Part of a small language model's weights: MLP 1024 tanh GELU, LayerNorm before each block.
MLP neurons of a small language model. Each row is named by its layer, matrix (up: input weights; down: output weights) and neuron, and shows model dimensions 32-223. Each number is 128 + 24 x the weight over its row's rms, rounded and kept within 0 to 255. Numbers have three digits each.
After each neuron's rows, "fires on" lists the tokens most often at its 100 highest values on Wikipedia text that the model never trained on.

L5.up871:137133112110143102141126129164133152134160099147119145150189175139127118162133183132113109148106130150129152121115123152121113153121169145154124126138158177111112156134142143172158112121159100128122099074136124121091148118125136086184103110104149125113148122161140157130134112084128122126139138119122109142147112149120127106150103134126103129124129103120124083132093110132137135078123141150123119132121152125094117167124142137114122160140138148114139163132164136157143091145110109156125127129150148151093145107145087118129115146121106111044134160139117152172115088098150158178
L5.down871:130100153141135140165154131109121086104094132126140099101139074130148142104107115166127126124112129078166131122148135127117145100104130124104138141105163152167135136162141139116101144119104129133132137135123115153151139128147133133109124115165104094094111139114113156123126144172097082147146191131132143134148154124135157116136163096208099136127112127144128151112161132145103157162117122102145125153122105098148123142101169100150089156124150106145080107111108104086124156096115164156138122096096085124130180127156122147114097145167146155116141079130155116128160126127087145128
fires on: " per", " Dec", " det", " en", " every"

L6.up72:161130157117144157108077121177133160129154139079112121112146087155114136152122125164102140137122119103132088148123127108129117058151149145109110127125132154126120129112102170168165115138162128104112130104130096105106103128119137101131157102129099152172126144163130110112098172135132112114113114093134122117106120152116148178112110097194128153142111129100100081130160148157128106115125140116091133089109137118096097159144115128113118137187115103164119159097104127130109150120136163105113125138131143104152109110070114114085133122131141113155153104137108142155140140111175103137
L6.down72:124144097146092103137121128082138168182102107127088101113115092131135131100128127160151088127104154104150158092125131124080137103155112105136119109099143162123147124133134101113111150110134129139142081097120129109125099146106140158151091130127164182149121117090159108108127180068140172154142116162095112140124143125147128099112191140114172151172156135139106129113127156153124168151160106133130087157169117189153124113143116113091090117092132131133116143168140114138146110191108095133104126092118119101097105166129115103122107148126118140131126106152146159105093116162098123083
fires on: "ti", ",", "ion", "nt", "ment"

L6.up169:129152136101128092127109152120115127118126097122075143142128122165145091109121108138130126131136119148145082094146130146142138162148136114156096164121126162166135154122133133110129139127119161148155100160158155100115136146128137135086133121154138141102134124121164195116105116079108135146162080194162121095146138196145134113180101106137120100138120124082098119116170140101118148149112113152161141111106141145103117143106135104131169126170122128086110126129136124100114184065156158164100152124139106113138134167100171151138129106130130134139099116104131163168181056155120126168
L6.down169:153174130145151096099123102175142092118100153137126128149183143104117082132158136154146122176151136080192115166106154151149108143099176088154093130077132135135122147105141130149114151129137086123102119136136106135132100153115142149152114125151122073121106067123142136115104147155108132153147119135130103105136188149119116160168115151126111137109099104134138105121142131129140118107145100179163149085134152125112096152114112093114135151108128116100152112116134134155099154082138150092129107118122153119106123142114131121114100189111149163151106124095137112142148115112098118135
fires on: " |", "  ", "-", "."

L5.up186:107109157083136145122143115119103205160161096132114149167150113106130098123116156114136136113077150141125162146151123139113145146096130112138126127119105128113092125137119135132130152151101137157103145118105139150145145167094119049063126119213119149147155130111108110127160174091116150117103133120155070146111111125134120088088144102108080121140144119136112139154116125125132086122161082114146148163135140123112141121129117114092147072170122133168152162069095123102121097115119158149166141128104114111088125119134134102127107091132123076109110153140140163138148178118153110149
L5.down186:126102152121118152156156138169090133128122095151144124144162098128153131178077180140111112095121178119138111163102120122107122124123104111137137119131119116117136108099088091115154146117126132125122140150140117114109123119077099111118132117076099104143084148131107102125085151148127097158095184123151075119165140154132143124130136133144094135151145131090165139137126169128093091172102156116142108108134163128130125162143093073122103118131103113119122140087150127131128130157141106150150118151145180165162121126108173131154138099117152121105139154153103143095126157142112117110
fires on: " the", "The", "imp", " The", " et"

L2.up54:107111112116075157138112127108107124119106138134143111102111108126178114136068129162140120138163125131126120114114148124117156114116118072142153124122131081145127126112118145122167100122168111142099108166159144112184185124157088143096122135141156141120126125124125074122148152119105133148140124101142136152120107088111085124133101112119162122123169138119135160083108116114134123091129181156111162113060138156107168128135138146123148115102092132126089132115135101116136118098135144106157093118153111136146188125149200147086160125134127140138113117077137142107214110144130118146
L2.down54:160148136135117152121128139121207146103109068137104129139164143096083101120100126097117147085152135137159119130103137150127119132115109159159137144144132099144128118101120097120093131156166114151133143138108133131098109092111144139187085132111104146122115128135121147086142163114126151165123142127131135140138136151128132154176140088129078140113128194132125188123096161176121133115113074159125128141132173112139167096152099140085116117133085109097119117136160158107108102115124105144104127113144165133118140133112092114115134125119114102166067139149145133138143091134139075116
fires on: "-", ")", ":", " Area"

L5.up875:148115158161145108109115133138132117128201098150114147151139139126134139139144094141132122121137105149131088111105141130127121105121155102105108151101128157118148144127148132129148096137109151141125136148155099114132138119136175155138134106140166126129093148094132118125064104122121180133193089148112111095139148189165122114151090114127092126182138106105121147087125134142156166139141116115120108126118177102105102153111135134099147119135127143126103088142103124105142181081146155144167154075110112133143128157088152161084133125124068155108112085107142166139167085109164123132
L5.down875:129123170126120139123115107147095122126156150112146115095158149140159116106105138107130120121095136142173124164086143120152134139133158103102109126088088115125135109082139140117153092116127089151104122173115113126166098124096110131119101123143094114185110119090080119135138152162155139151151104100152086127096192106135117146188149163103135148118150110127142166113101100135131106088129109124178133095117110136168122146167150103140107142154137154164170133108150162125165109112107115128165108120127177161111097128115124127112124135137111162174113148127097127160090157121132157083
fires on: " |", " —", ".", " 2", " 0"

L6.up342:141131159109142094101127147135100115113135106125074134141120109152178126120126127138108152119126123126136115128132144134114172129140116145144095120098108139115159150116125119127129090137115158134124116168124134130114127141143122145084117134150135128116123132110111146122095137104107176125156095150141137116150143170128104093157116097148133115139141106122104114129160112130130141121111116062155137148124159130103122156126123146137154127169121185117109132119137105107160180129141151155131152139097113108140110170092191155120148091148090123121126100126089181163134037139163109131
L6.down342:128131160124125143100117092184167082157147154138119136138115167118094102148125129100114152157117110096167139185081185134161123132109143121119075122099093130142139121112132132156131122110130096131137105153165104116181120140125145156147139117112103080150106105097101129104114127144097125121139119075122081160133166099086128163163152174110152168096106136127162145102121136105143108137138133184132140065178167168106095164141130088119124145091124123117145123120134126128122131112120156115154117127137119132124088103097145111137091189135139149167125123130127118118104099112144100140
fires on: " |", "  ", "|"

L6.up387:141081147132133083119140130115136108147148102151096134135140142166160113152097100128148147137124130141136094113133142140072127126138124105114078150112137151116157139125148139131126124107100129155147151143152125144134150139153132154085093130117133116130104145104098126143109134102091141139172090106113097095115154132126141067137112147138135151165136084104126121145147111117147123104137110134115123164145109139120144142123151105085125116140118162099129149139136126088150180132151146167142167116084132125119118174089154144120136091145053131120118111120090171130113078142179131150
L6.down387:158141185159126176083140072126098098131135151139173128140148123132117101117124112099145151132073132127151112153131171136137092133095142073137091130112125123120138117089136132159106138137124123119153146138134109106145124139137168144124159153142052087164090098119101125111106142148128131148143119117106084083108175095134109141095125143105103129112101106142146121132136130138142129149160135162146124084190163113104091125171116094105142132112146149102174125113136134085137122082135160109164098146123133131100084103127115144104119129086144146165128155131123135132103133123143097156
fires on: " |", " —"

L6.up744:122115140113148106161121120161100143100157135164157143134124124125120101117128089144138113169197142138158111107142119109165141134151129074149112157131131102123116139169103137133136094189135159129121157135156172158121151132103137114136161108163163108100081108179113134117138122108119116116127107114112147112110088125168171128117083121098131137167152118145145126134123196103125161132101079117116175133109129130094102133103143136159095123092092087082114122116130101093122143077123173113152135122134146102133079109149141122123132115099148158121146121092126112089159111147127123165
L6.down744:135149129083138090073084115130112137124123118129140115106109112133109117107140138142145101103145168135077101152130124140148127143143108170112142120098154109142142167128124129118144116133099118114163119150109086136105100143115145131148092110100131126149138107130120136140138049164136129092129126114124147151142153085123093124151114145085141144090117142126185108143144138146089139134099134129167114128158127084143116094103114148156129123103134166129117135077136160138127124140090129114130112147141148138139107098176126055144119140150173199144114185114170107165114150102130121144
fires on: ",", "=", " was", " |", ".", " is"

L5.up571:116125143165116133105120120112105124190144109135138087131115088166115077135099174123107156121118147153121140143163132162115129141163126120150121149067150126124108164151138093135131111127112129115154096134153125131118156169116138104085154122141155138148078149157155097130093153124121135108147120086129132096122126086126138114125101125169114157169160117085161129132147179136111114166091126124152154092137103083099142085150125108129148094127145125085177116130151153149122152122129139158135106150119089133119149124117159117124125144134138139150151133111147177104144134116097120151
L5.down571:139108142185128107129137146122135111106172132129178164123149132128106139108173131119120091139106117133110156131100127154096114106109113118080142134175128110152097142102186143147116137140121141143123114089068121158112087119121126140148142115102139129137167139117117125158128116121186140146140138121130103141155150150141120161147167164162091116110131141156126100118130097156115147119151110134131155153160081133160101143098130127139110101104148117124174166118147125107135080127146095139112155135141173101160127126085110123108164113139122086140088105143118109170117151149148103107
fires on: "\n\n", ","

L5.up744:088191128123128148156108123094110101132115126126134129148122105115146115118136135129118089126116093124129122124136124135136141111084131124136130132053177166137094120127118166128106157085144132135127072151168157100145163151107121136086157123164153148156159129147126121123126147132130136091129127104116096104147142114126106107154119128145125148131085100085105104124163147139112133097142145078144124147105120140112124093073128115142115097108113114085144148148163124161135130106142146090131126171119148128085142117130130107169114101101146087156120127121169137107097148103149105143
L5.down744:117132113126148130132152121143161149106085144133116085126110165131106134140110139081123183138090156167079135115131135109139102161153122089152115149168111100126129112108114124157105112110176104131158127143116105170149101117129145192151144153103092091161126150104118111154147133095157100102136143140149124124155152150115107186152079147122106116173179127139125163169140136056166156144132105158138091149151122114133078120129084110135125149139140119145136098120160147099113088112127134148116127117131159131124117179095145103086138132107141158104102141130133108133141147132117159172
fires on: " as", " ass", " and", " the", " int", " En"

L5.up232:130136119088119151144102131160129133152146130097160086132175128120145137159120120125120116127131119121109129117078152090067155153105146122165087131139150132143149120141118123173188089153171112134102095126135150082123168108167146131151124114146105156174139142135106126104158145152108109140155129133155123111107124131131097116119103129103155105161156150142132128065140113118194104115116129107162162094129093103108117151135110149118120144155150145139105157137089093067129133127129120118127130132117123128140132130096117126088123172117094145151093100122093147140193129153160110134
L5.down232:124097171146129134104101096148140111141139128136205162124090112173098113123138141106126145149101125118132141130125141154147134148131146169125121126118128104110097092128133080106117157132123156144150182105112114139107130139078107120149087143129133146133131124121132103162111144120101125176139166086127154145119113133109149149152165133144114099085146150159083137127133130132070110148131117143135098190118134149093137128108158136088065144144117144095133122142103129170119096136132158135095117146117138151143118139141146107103123126131146132117156148102162102085093138121146138091
fires on: ",", " runs", "ed"

L6.up241:146178120104120140128138123094076134151164049111129128129135116136169088147123156106132112159127103116109116131175119128147124129090108149164108129149149130124097137108133140144101136151127094112132150102148174099132122176101140090141127127170105169152139136148160104127161140101127154077160131109122099112169142117173120129151080111104080106154182106127128117127131155130109102118123109075179129123150126148099121104114131094131149132119118142132153092115111139141094102114153146131114158156103143125112136110113150100116155122154101165124106134114149168140125141107138168164
L6.down241:151112121086122087136097173111091138055090115191137087127158125079130167091104115126155165135123114144097100126118119143150128128173118083122136109128137132154127102122157126147126123159154120138116159168134100140146154092124115143091111155157171110097120099122120117156114120143175103158106167140136090146121118144168124154131073112091117147147101110175124130138154142104118133118176111119163080124159126142145083108098108140122085169136185140113128161119131145111118128106173142127154122103139122124181160134133167108125125107142157122121129161115141128107147126144080151118
fires on: " The", " del", " int", " the", " des", " ("

L2.up973:170139117169109121099134130113126162134159156117132136113116141143128152172143128139096147108143099127147082118115122145133110112152105144158107100099122082137128132163141108106106074117122176134134117110166114150133123137129099129192125127111117161123110133113146105113100120129132115114156104165069118130149160157113152164132148135147142147119138139076158140121126109161149137128070164100139109101158094157104100119137103128149115107097148114117157126165126101139163168145188131114165154080144161146072130101101113159130167096133086135089123075120112103128151090115171143146
L2.down973:076139152104176143141118127131110081093131116127156166140125131070138140100140123108105135136113124149104147114119130109105138160122196101112149141138123154125127141108106108158161162106139111115127116173104130110113150135103153116076136125150111072146159126084143150136118140134140126181115181129165157102113117121131164105112118116117146109123117122145112133129100143072154125099136116151117140142114127128127171138127117149098138165165100158114094112110100147146108132131068127168119128142110114127160149130169150084145097154108115084083109153118153154139144172137091126106
fires on: " |", " season"

L6.up324:102084155157105156136115134110117112137147084126125122174172134137157092129158154117170142120118106140118146113120147116105059096137138107134140130098121147113108122140104151141149115089130131155100130126116129118108169123136142135121119129184128128151148161108121090091171123127098113144152118139144102101126136150171119101106132123068144163150141126103141160139121098149144136111174114111152111129125122118105089097153132118117164088171168107152071153122129078122167112096128156147121122129144123114075137114100132129121129155108086156085130186131115186144132130191149104123
L6.down324:105102102116100110159136148131108131147177114115121110176096121111134130150141116161143094098119140167117131170156111152108152136126145133127115138133117150152133128141159159113138134164138162132167092145171131130151114132100135189145139139144147125138128124133128133151100181139160092127115197123173130102092106152174119111096150114156113108088167138075148131152115133112116162097150154095117117127123131122112127121103119122141122051131171159116140168106109139138110120081149109125119125130093106106085102128117127109117105139085160104133110122114108124133138119140095145108
fires on: "ed", "ing", " to"

L6.up193:107139118102126134116077129107073127159153146107133084132119136151136103155051141146110156105130134087127112119115139115112130121133127125158145133126155119087134115083158137178161122103140100151117131135133121120145122109148169185132142160171136116152110128174126158119118174104114118100139128101150099145122101157135139092138096115115143140115186126141110116089149160093150120137116152124121108101113064110092143122136125158148155097118130129130147144066078172115159141112108131112143132119153139145104089123110144124114129149130099110144129085114153116136168146138197136129
L6.down193:113103134132151105071133106118090118112118105154142139183111133130140113133125119147153117157118147120167121167138135171153103097123162148125122121138101135118120124141177118129154138135095090165141107118149158129121149123128191134147088106139082144131141107138128109106165136095094071133137158164121147089183151103133129146132159140164147146089112141138139141105082115108135079136110155101182093135139167121085115158159140128131124136168128145112111133118149120129112130108125144139099150091110077132115145117143164153080136094149130130161161140108109130113116154194127132124
fires on: ",", " because", " addition", " but", " However"

L6.up726:125119148088126122140115124153124130121115136124130151135137134120124093155086109145158100126128103161119118109099135102085114102153160099134076149130120121139148132113143143113165098120167116124151131146172196107149126123143100145112144108140093136105126138178152140117124122133111147143124133132124116145090133148133114112118124100135143107153169168086163148092114158107171117075143127147118133103095119084080110146111111125101154139177128108105114105138160154108123145116171137124111151084117102124145154140107112126086075125113132123125104088127141142100190083165140124162
L6.down726:161121096137139158093139144107119171142148094108110153129127154153107139136182093124127147132122119175156121147151106173125149133139156139124164139112139121153136091154131128115134161131150120110119062122128101101117137115151136113169120129131122087072116071145130114177116089078105118163095132146086173142107121143119147101121071149160134115150077093138108123158120087115124126101110116142097098130133139169099105098143128134140106120117108175152132116125128113174108132154124188129075103174159078082141151100128153141148143098152112152089131115146156149151095149099146110140
fires on: " to", " (", " 2", ","

L2.up424:141125107115155122140137134128117150129158114097129145140116131126155097139150143112125076124085137154162183141145122111141091126142110111147134080095130106124091103156124101195110119125117136127081145098161098107105146108138133064142141118138129137151111132163134129124091120130105145113100112161155140127141128136130099135131085148078076095116109099121138120116160124128111102105159130141117110093125157162126143140145152107113134107120116107123132119134106148135121107114125129122127105153146052181108162102127137108104135166135136122102083139103133128127108172119166143182
L2.down424:130106145105183163142136136138122058108119113123119084110131149126107128114125147115109113115089185148143121131080131111129112156116130108125136151157131167120112161081119102142142132145108125137135126131102124112164093125103144118137127119166122130095092146111146126119157105146145172130197144162146111112132062119132126132145088130161115107145117152125145131138164111153117140109123153127129087082124112154103094118124104118155123126177150123090093125113169144158142108153099115157100085082168092118071119138150137159136131119122118158118123101117128157167100142147137150137
fires on: " en", " per", " ob", " dev", " ag"

L5.up94:122082140145119143103138124155130113150132123182136124155137108123103086123091119135107138115092096120114141126140140089111114146126155095129117145114125116161096160123139131104110113124123125099138116089161123126134137173109111146093140146104159178106090120141159147143115158061116148118100088083163107108127140110149142126099134141097148108157102112083126085127152136104085105112122141138113153090115146127094079118118151142134130096096109142084171148116177141160092157141138204095141137126155099118105168130128140128151115133069101118154144142127154124120093138124154164153
L5.down94:110149116097102129135151135100126104131107148115107134123157150121125135124135137101112142130134124100100138118124118146151099121166167161090094103141147137137101112116161067162160129134121099130152137124101142162130109125122103126107122114129095149058130156111081141240117101147198061136117163100114119116140155161110123093150097118113119108128124133138168155120126118134144159115173098112151154153126139096108142121149104172104141131145103125147100121124125080099154089131162140149107165141139118132151132138103106149151158100167141142145107103162116153121143102119135108104
fires on: "\n", "\n\n", " (", " and", "s"

L6.up828:131136101133117117173110139154089130122119119129150105138103134143114144074131130151113123140181090116128135115139142108156120125124128125158156141124163134122086172142152159100130152095111139125111145117142086129143149152148097124123202116155093111127151122194112156108148109114110117086098115129145101159105094103180111130101139111124154140095171108101140120143132150151152170072117094088149145162126141177105107089141088164123139112102141109098132155128117082164128117123131173141164133136105150115098152110157128127149194157080136116119179140121137085183131094131118145156
L6.down828:139131118118099103144108131155108157113081149126117162118126146133120107160107104155137138109134117151077144115131111076129129165144081145125106080093165112149113149119146136141163118106125119126104131130125123121109142137126163116117108093157098125096100131120123171140108124172146174123096117101128161135174129160150103108156141153088160147175098159112148104160176148097161102137136147144091113136137125137163155144106168126136102106132131154139151176119102182123141126100109132141088103113133123179170137130096111125144156123103164145114104154119113076080121104129116109125
fires on: " was", " res", " it", "=", " ass"

L2.up937:100119102152144149142099129156140112107088142163179146147103150156153117119073117135152105124141155164129187105082141139113152109140191091161150129130082104095132111140129117145137096134151126118132161146150116119158138117127148102128125150161124124144127131146112133124159141119117145117101114108180150133115167085123103127105086139103149111122100100147107154114113099105102127147110179139102171102116150127115140166140163153170116104146064136129055155121096109114135108148129097091139149140124107141166120146153147091119123135141136139127117134106143115130173113123113117127
L2.down937:149096108082129147120131131108169132093123144093140093171107158118113079108129108144118155116142137068128114126120123125133119153152137192151126197115121150111162135087149147084116153109147127104117164152139115088163131151112125121139145146117087115127149133098175095141126129142135149140139133118083142103099112121146155105115145092145139154121163126131115128125137130104112100131147147143120198168164153193121085139142119115120169114123150113112150078153129146150132143149116130127123095141145112117098100127134085118108131128093155138109149133183160110144126149103128122106
fires on: " on", " (", ")", "our", " ri", " pos"

L6.up79:142111139064167127144134132117066173133123145125125142144147130105153074148135137132122097162104134116110122157134120142149165136125148139143133124121189123152104132112128138137127153142146144152132146098119109128121150172113124105085147125180100110109162129173112085122147110081126113109096120150136123140161123103168118099088093100109067124132194136139122143156137100133134103175117101088168121130151102125098125160121130114104125127128128127159112137119114090111135123144119154119155159124059108151087120099130115114157177128154130134102137159130091166083153131144141152159
L6.down79:148132115113108122155143134139117111153095139158129098136155133184146124157137136149133125096187114103131106127156090150065094167141087153143125152104134136107133140166130100121119170107108107153121141149104108122119103096152127114109117155119095081123091136108106111138135137169102095138104169081126137096116153125135121116129126131123116185159092139096180143147120154141112113125097152126135152153104139168165073114118109085145086126155131118065127115109112161154155138158179129168152103106117151158129168127133083133140125110149077135129120137093151138097143127090104138123
fires on: " the", "'", " The", " ="

L2.up297:117117140117174162136123124101083183107129113140158117115118140120144096132127125142118114101144148123121108108119136105140160095110137098135155092148152113133137186106119147100128061150100133092156148134173120102157151123103111127126138136086120116105129124167106096117119125115116094083117112135128120126119091090112084126091067119144151142116156112099139138111117095151117129130086160161108181098106117134108130157132134145115108138125145135120102168148123094080148131163147152114156110128119120112076142127135147172104136127161145132131154137098112122113148108138141120153
L2.down297:153158123121122101136160127106147124153170167116128134102144095116154107112111124178149128097120168073121104148127134163127159167150110129121137111073102136095090121159112128116126148145128161145176129095140135152123096126117142106106127114128146103165085133118109138093144161115134146116117110148113151133102166131154147120166101148101135156113124112151125131130132098179150136146119123166150182140104128120170111133126090136133170096163138128129139131114148120153103140145138111083170121100143105120096141124138137119128097088136103103130138129115128142116132137114118127116
fires on: " =", "0", ")", " career", "\n\n", "="

L6.up26:119089172129111167138122121178101106131141115136155126183151126143125137149131119143132103094113116134125138152128144098075125086136138149142141066125125125178119116113105085138168067141114116129130167126120124175107115151155145099133113113137173119153160157133140146104132128142095136090081135122160127137142090173138122112118134125107178142128113134103149125103120120184132107114116107127158140118092124048121073150164135143142121131136152100109113138137125092101127162133158127101100180101118134141087171130110146126134108145167079130127153124130136203118153119154108090124
L6.down26:104139111153122137118076147113121138134142123136132128168104155162156122111123159147101098090171105124125136082111123158160099087131158082150141120116135130144098140114175175134089145134113117118159139103161130057144147155122156141118107152167123159129141120137186168111199091097181140148156118169122112099104108136121122127138143101149127134069153153155156129149127159130133130113147112111077143138128149146099156138103127129167124076090116130085129150117122131141117126150127156118116094109137117156102118135159121145115141137097148156156091157123131091126097105117133156114
fires on: "ing", "ed", " New", "ora", "rated", "h"

L5.up603:134156113106106142133131124171080157126118134143141080078107148109131152152128092125101123146129108119111122087156137109136152134151149093193142118160141098122121189138114162134145090143110120154088111158163118122131186160158113108128133116145137140143158120144117125127121108144115189086109102122161163074156096110150120096117086128099129107128138149121123146121150109099147119082092132096149165119121107116110106130083169144188103132110120147156131128127102100099156156106133126145119144156130150068142140108105149116108165127136126132096150119106142132103161113167130163139
L5.down603:120177096101125106134115109125174143095157161126137198153156174148144119131122162109140145136141156143131121147099108141116091135071128157141121131130117109134147106143147123141132168101156131106150132159085109184125083144102153141119117131112114103105123126132112178154165179125169101148125135118119089160123149141140115164180109125096126149124101113145155095119135113141138093113162103124114130114124126108092128144120113118133103163150097129076117139062133127129115114134154139126171133118121135144078120116121127111164093124142111089142095162148137153124100106126117140129
fires on: " was", " played", "tt", " is", " as"

L6.up910:144142146094102122116104132159121105150126136188095124137159115161149131107093152099131147097133101101120118143062141133096115146124137147117090114159113112157133161117142168130178061127168104134107080158135134147117135103157159135112162142099126136112136121138124106126142164126121171132132129115113122150079153158138152106140089129153156115147144110108107115077120097126126102115126128126102140076151110098086100155159159139139159126143096123153158122149103140092153158139150135124116165132126180115107098114101134114119081151149087096166127117157147116153134092145164111156
L6.down910:119176114124125156152123118130136086159143159115171107139141125154095112193122084100134180127148163141155182114139123165170126117164169162117123144106091125114110130149127113099155183133133154151139145109103105141153156158123100097127142119116107145103090122136138135201117106135169085156115120124123114111167151112117132162141132081106090118120080157121146113135161145118145143156128120128175150129110091180113128155132122143129129115124152137128123105110126088119097097158140160128139120153113114128141115159105112180123120120143149162113146119133138129072065141129092092114
fires on: ",", " (", " |", "s", "\n\n"

L2.up99:127164120118107140092124135170116168085136147124139148099097156153147076127094148125115117138116156137124093106117131132143143087137166121180141111110141079113156144123151142116140121115139144151129140142158121079173195117119112122099155135125101140142099122139134137129139134144131112060103103117152139112096096095103089115108102166119154136170114084096130117100103090135137147084139161138092175105083146174112095139138155150140111132138076089129123163151118116085173111154133142089135142103148093106111093131133129167110127130112142107108135103134109098129158141118169141145
L2.down99:129126127146122144151133131086146107125106136107143158129138139147124095085116076117141107081076150118128109148135120059127103147104093159106136138133150129159132148136125117081104141148100110116160176173146156086116103134137178131121137067150109120139062115126091166127121105079122138124165137143108119159116120087156092095129078137165131141092154111089121164108106145126119100127130124155133151121171138142146145169118115142075149127151136111170089139101107137115130130097112130126135127162129108164128119137109117111125116137129142109160173155150148177104123116114130135113
fires on: ")", "|", " /", "-", " 2018", "2016"

L6.up698:137068141131149145172149121126103177078117127082154109115145095144125137136099136150110092117136130131130161135148120108140196118155137111113113108118175149116099145156104128126171115113143158143102141148117124120137134152137115126129145110161139151161138139126122111132089124100114129169101113145134121136158100094155116094127116060118135087105163113147094118110135131139126131171112129070141135089123187150120136111072178167132104102144100138163161149148114124087144128143116145082135085131107108116120156127124133112087164143135118142134120166105116109139147124125159111138
L6.down698:079144105097096101131104132063096142156103117143133087163117104169155101140160097156164124137124138062098143122143109124089117154166104112107109119112064150136155103126122140124096172116138115158152138109100135171166163150131148139117144123128122145192155138115130144125118110156185137126125131125127112149117144101127156094119166138070130116165127115107103116166177140091104119143149129104125105107192151100134127138143110103132124076152170106140135152125131136129139118160154078111169170107144124144141111122117100103135120109126146115148121129126181126098081122125157100114
fires on: "s", "ti", ",", " y", "de"

L5.up808:138150099088141134129146130178076137155143128114125112153128152142155098118109158160128131162094124108136150127114122095159093127121153146120111121102145109118113155119117118161157106136116142138104145114156138097083105109127137119138132089091111132133126120150102177122117137092131134115130139118141135127143092142146115114140055157074080128130128091110134104099137095110149113111128105146129125105128175105081115161179118111127113163206100132141124153115116164096125137148123153161140127102110115122159121134089111092114133132149132126126122129125129144152137087110161135157
L5.down808:121111134155151170143118130126179077159131145136136122097119104142126132116150124096110076110101197135163141113129150139150132126152118153141156144127087127152144110136104092086120182117119071128126141137121119097144146135113138111119126135121143115128125121112130109126164168210138125142165155104140146147132146101120134145119164090158128127103139135127125089133127116119108138178084130135093118148125140144158139126107177110150090118106162125147101120128109071137133110133067152142139119121118133111139170115158103150122104138148138145141127108131140119128125132099083150136
fires on: " and", "'", " en", " per", " the", " or"

L6.up121:120080132125147117158083124100154140144163118141203139114132128137116111125142104149132077107155162145099141090142149151113128140113147135157143130122100109128088152155115156140130119129121136145146146122165117121123189153117118088143106133133155148108114154176162139111164108112126141125165067106110144105117094168137096143118115101119125121151161181169130079114155175125135139119132150148132134153110128118106098126093127120129088151095110096081101115133128127155128156121121124090139085101118124121109122111109123129142145135082106124063107159097150113153109133110103142202
L6.down121:125187141148096134088110105141092121142133114080119158135116117123088097090112122129138157130122131078163079134132121123163118143141159082132117139138132162085149168130128104135119134163120143160125107112091121126142112144178185121104133123112073114122131093105105143147142174193152127148122125108148119148145139085140113125100114093083103146081077096146095140129119151147108164151154133091155111099164094127108162097115090105121174098125167158133144145097143130153132144118133169164152128166166123113156126119135111120129104129133167133161132157120099084142105125122103100159
fires on: " |", ","

L6.up776:092117153094143128113133110153123113143087083169112095115129128094102103151109169150105128108132123108095119092151145139129179107140171130184096132132119108105102165144148100146120122103110130115147126142156136141152149156109130142087108152123151160111090141132172142140096155079123114101127098091144126136132133117152107105111132110132139108156117115133122103137150187110116118136109138149118154125138122074084077072104147139118154122124091137081140139104134148161118143146122184109124102128134113130089121125125121160128106123125123133132194156122178125120123120139113115153
L6.down776:121121115124102138119144111064119108102148154090091171134136146131120110114118157115118120134131090135138140139127158094143114134126148137131114124157165107156108100109152122130135140113115086125134137156145139176108089123138084162160124143092127140101171136113095125242135116151197145154137148100143150162118133133107108116166122154157146104115118111125135168146086110102128091111147137160092158153152141130110106117108158143110119158148150122164112155150147118118155094148130107147121139136123133129155104099051102118114122130146140123149117155152113120144128118115152170141
fires on: "\n", "\n\n", "|"

L2.up235:080125118099152149112127127133115150104122142158175144135113142108141125144123138093129080116132136167140138115127142136137150099118160108140117119147137077129140177130107135088137054100127154101085130152167090112138178134091103125124144147103137113155157130135109088104108151122121143122150115113153136089137088107130081126113088151133134131117168118133131140102107100127107135124103180105090186110099131119109130156135143150149106137125098157118080143136134108122166138141136141117189098132120091132131146120144152163101122142111142136137104116083138118117179118116150132159
L2.down235:143188173139171120185125124094136137102122100107092106128096082128103074122107119121170111121143155102142139158110123118131113133121099157172128128157096167096140167133124091100118144115107120146144174144116146111139114140097169104092120142129118126144084134122113096120134107126131130127181127153096118091103166135145098140139103107145160147105097157130155174127104110155118091127128076126142137126123142140148143152181094099119172089132201142152159121117123123122129119134138147141170121107136091120135107125161086122116128128136153129146082110129134154135121127123143138150
fires on: ")", "^", " Area"